config.toml
n_head = 8
activation = "tanh_gelu"
norm_place = "pre"
qk_norm = false
parallel_block = false
init = "normal"
init_std_qkv = 0.0176
init_std_up = 0.0176
lr_mult_qkv = 0.4
beta1 = 0.95
lr_head = 0.0142
grad_clip = 1.0
schedule = "cos"
doc_mask = false
train_tokens = 1617000000
MLP neurons of a small language model. Each row is named by its layer, matrix (up: input weights; down: output weights) and neuron, and shows model dimensions 170-265. Each number is 500 + 40 x the weight over its row's rms, rounded and kept within 0 to 999. Numbers have three digits each.
After each neuron's rows is what it responds to, as a language model described it from the Wikipedia text at the highest values.

L5.up986:547514562402511491511518515558520510444519429462458474435487540501505443496529586518505575467491490472519471443522485545473554550500478489485500498517501520501484446571481491484568521524629474542536516519450465553429507519565503515489645425560497512458435493540500426495518529482467421454
L5.down986:491573570554494505456487468505507522462441512507549476544476465497533465579509446520502471512441484576463512510563517481502422466542518486550422574421464520491391519419534519512436525475391435556546462434546524512549548490477473473521449475468482520487520487454514500517420486566513527553
Time colons, name-internal words. Mostly colons and decimal points inside numbers in tracklists and tables (3:40, 2:12, 1.19), plus middle words of multiword titles and names (Culture, Code, Companies Act).

L3.up1304:512560538455475534465450465467550498532550438522500527583482571475534442543527520495493527474570485537480480481540507560518498502515520532472497537489516526422469551462428504511497559448460495491516537472477484498539460517497485523491450498546576470478549453477411441541488540551467479516
L3.down1304:481493490535555429520523604504468454550508549483487482492506403555521494490418507499548500531519516453482510540545553483522499514472539439530476472519511528547456446579529477488499396498569489571446453556567532536469503480549559504556539514437501534578505480522468561546551458549528510499
Section-opening sentence tokens. Words early in the first sentence after a wiki heading or title, such as commune, founded, has; also closing title = signs and colons in tables.

L5.up1385:503501491554549492432523556520431404494495474447477492470484481503540558448523498491568476518548511559515525485532466435525514533536582471524488493487480548522466558553535518473520433502612490507515454482436570540521499460580494517480526480560513574500532580427506553524530520510486531508
L5.down1385:518538489504487459588523551471579533445489508572535535506474550517488476536554450476483480482485462445497523524450494516494488464457372529429547472432478420517460494435461469425476497458445439544491613510474472498493515506424543477479497490572502383476517491583447415430468533498450470549
Athlete career tallies. Nouns and verbs that count or record a player's career in sports biographies, such as appearances, first goal, signed, made, and score digits after dashes.

L10.up2107:461501435471491527553464446500533476484518489530420494508600475479495576617537545507485517474524513521483521491495464578478532568459497540457547579480502547521486543438536576485521549495519516463480586520462513512467506533516499424480520491540520410443443537548474569550433521596490502524
L10.down2107:433515506510504461461521490450437440527474476438500538501615541514527507490475470462536617583547511513477402463495481510497498512466513433489500495518472545460564556528478462509540461461514467465488554396508470532450520507452475457508569505577498459472466484463556499542515454549477518521
Early education and career narrative. Function words and verbs in biographies right after a school or career start, anticipating what was done there: where he learned, attended college on, began his career out.

L3.up3997:509486461459494488533475417506515567526533495561456473493564532524502486541563552502519477502517455437490538508543532522516468639497481506457406465455513584510504515522429456505547590474488487474539526530450486408519554499576533467571533471533526507489575474583493511517447505503488482526
L3.down3997:484422388524499560473487478495458456520515504429469514503465542573473546432494517441495508516483522479531524464520482421497512463507509492524567522508506507440561455569578427473542492466515454563528564494533517474473415464539456466495518559553456479457454535459519533497462536536509483451
Sports table and list cells. Words in football results tables and squad or goal lists, such as Home, Total, Other, the United in club names, and goal-scorer names; occasionally track-credit words like backing or studio.

L10.up3859:588523549534539571538411545549556494497536536531405469512564516478502428518485551519562466461443513533455514553525521500498522545479505514477474487476523529546489405514456504528501502525433506511547545485443511541508505486548507441518454547520480531424535484512514554513462478551442540598
L10.down3859:524434494542466562408483482543412514503398506468476507502540547459521538454514533504524468525494579440479506478491510438519524526501444512513504509448460451467482481487556537576498489531513484535520486510604537485475541599447442525590513533548422519502474520473513476522525513552539507485
Sports career predicates. Word just before a result or achievement in sports text: team-name ends before match scores (Linfield 4-0), and subject pronouns or determiners before career verbs (she made, earned the).

L5.up3387:483517519545557456537512477511566532513487517534397546460430508463560465421510531438534533522549519538551516546514533432482539476562485547488394460479485571506528397526538537536523478445412540554554491471480545434475493426492549513467541533520519558496476456499434482517502566518518483572
L5.down3387:518450481480510477498471412558557523541506508501643457476520542473501534465503459522553453458504474459486537505462538499588523560515479511499555480524502403511494578465475471451485545543564454437496426554489513515506489507507455490437469459461450468424525511486512546456560576486493512449
Proper-name completions. Word pieces or words that complete a multi-part proper name, mostly places and institutions, such as Portad-own, White Oak Run, Cape Town.

L10.up2017:572501527508421474527504430483515469501518441525455546520486479516438444494463500491468521513441466519505502468574449571461508425554489510523575452506489528513508411542477475497542445451515502528469538556477502456586479426474542575436508519469502455525539550528471487578510506553494560548
L10.down2017:503582553492517443473546494548496486463485474413450485466499467553530453546476541511472499483546469477405506525495555520450492516460537512464507464483551466465530466528468456495471536515535491496434450440458454465534546444545523538513486418535461491504437503498543536419532528516514570507
Career milestone phrase words. Words completing career or agreement phrases in sports and music biographies, e.g. contract, senior debut, league appearances, memorandum; also table row numbers and year digits.

L3.up488:571482588483490478477460564540449473497493519448479533528465509458524474597517508491543490471553550553459498505584538484503488492481473532500536502396437482500502520471498464446546460514461502480503536514364543479509537489510503477478455472565476522541427499496515446545461481496520529494
L3.down488:495478434510479592518528406485534527530567493540465467474568495552516467446444525513474527540456470447559537480446489532537452480535534505573527418551500538496509502520559599528517548514490515530528505466561472505535470508525506527548473513507535544476505481536442467460518525563494514472
Diffuse content words. Mixed content tokens in Wikipedia bios, tables and tracklists, often mid-phrase, such as academy, signed, goal; no clear common theme.

L3.up1121:542568505479536495538394521431496456441531612553563507505512472471513500505463470502446485453507623421533441540423520505544512481493556525503489527549459502520536512495491564515504568440456511492500430450530493565495440448541501456411538463584539426549519513487457489574495471464520502534
L3.down1121:513484456520475539456596537602471559532477460475451527552440514499533512523498510462510527569481454504434539464573517459521480513535456554493500473460518422418443503442496448497474431564541504504541583559441550446497540553500501598584490524466472581426513505512502504468508488524470504504
Relational head nouns. Mid-sentence nouns (sometimes verbs) that need a following complement, usually of/was/in, e.g. household size, Member of, leader, husband, height.

L5.up2625:502528497535507434413519500464497591468518528533511469500488509396600516447532608491483561477502599493469472482518424476581506550496562582466518456572517484600492541497507522498501530500562471427449469510540551529507410486525609483516446474483501567542423506436467531527527505505593482423
L5.down2625:536481463465569579466458579459467518535502559418436543518499442512456523555474509504453475519495477458513445564568564519489514500449412492546514498497471492472568470510537476506563472478510492493556585492404494547538496537492478472480435554521497481513524413490471518512560438480488543550
Predicate complement after "as"/"was". Words that open the predicate or role phrase after "as", "was" or "is", such as the role noun in "served as head", "was especially interested", "as part of".

L10.up3369:468572494501456471458503480452446491514515459543500497498522444539453506471549524550498456523405553473456495404506438488428563499550476515545487457472502444447562492535499432467452477536509482439508574520511524549530503472524472472485409442429539456538509545533564481579527510436473538528
L10.down3369:531451498542523526437539509547550495485523554522465449491547523442498528528409479402521537556540504466409519510520511475505452530481512472491567537455518550509437579476577552508545415464478569524547522429447520471480449528497540471539515536453479439476509475482442493502446473497511461427
Structured-data punctuation, name fragments. Colons, pipes, dashes and line breaks in track listings, results and election tables (3:39, 10–9), plus mid-word pieces of rare names (Knockbreda, Reboucas).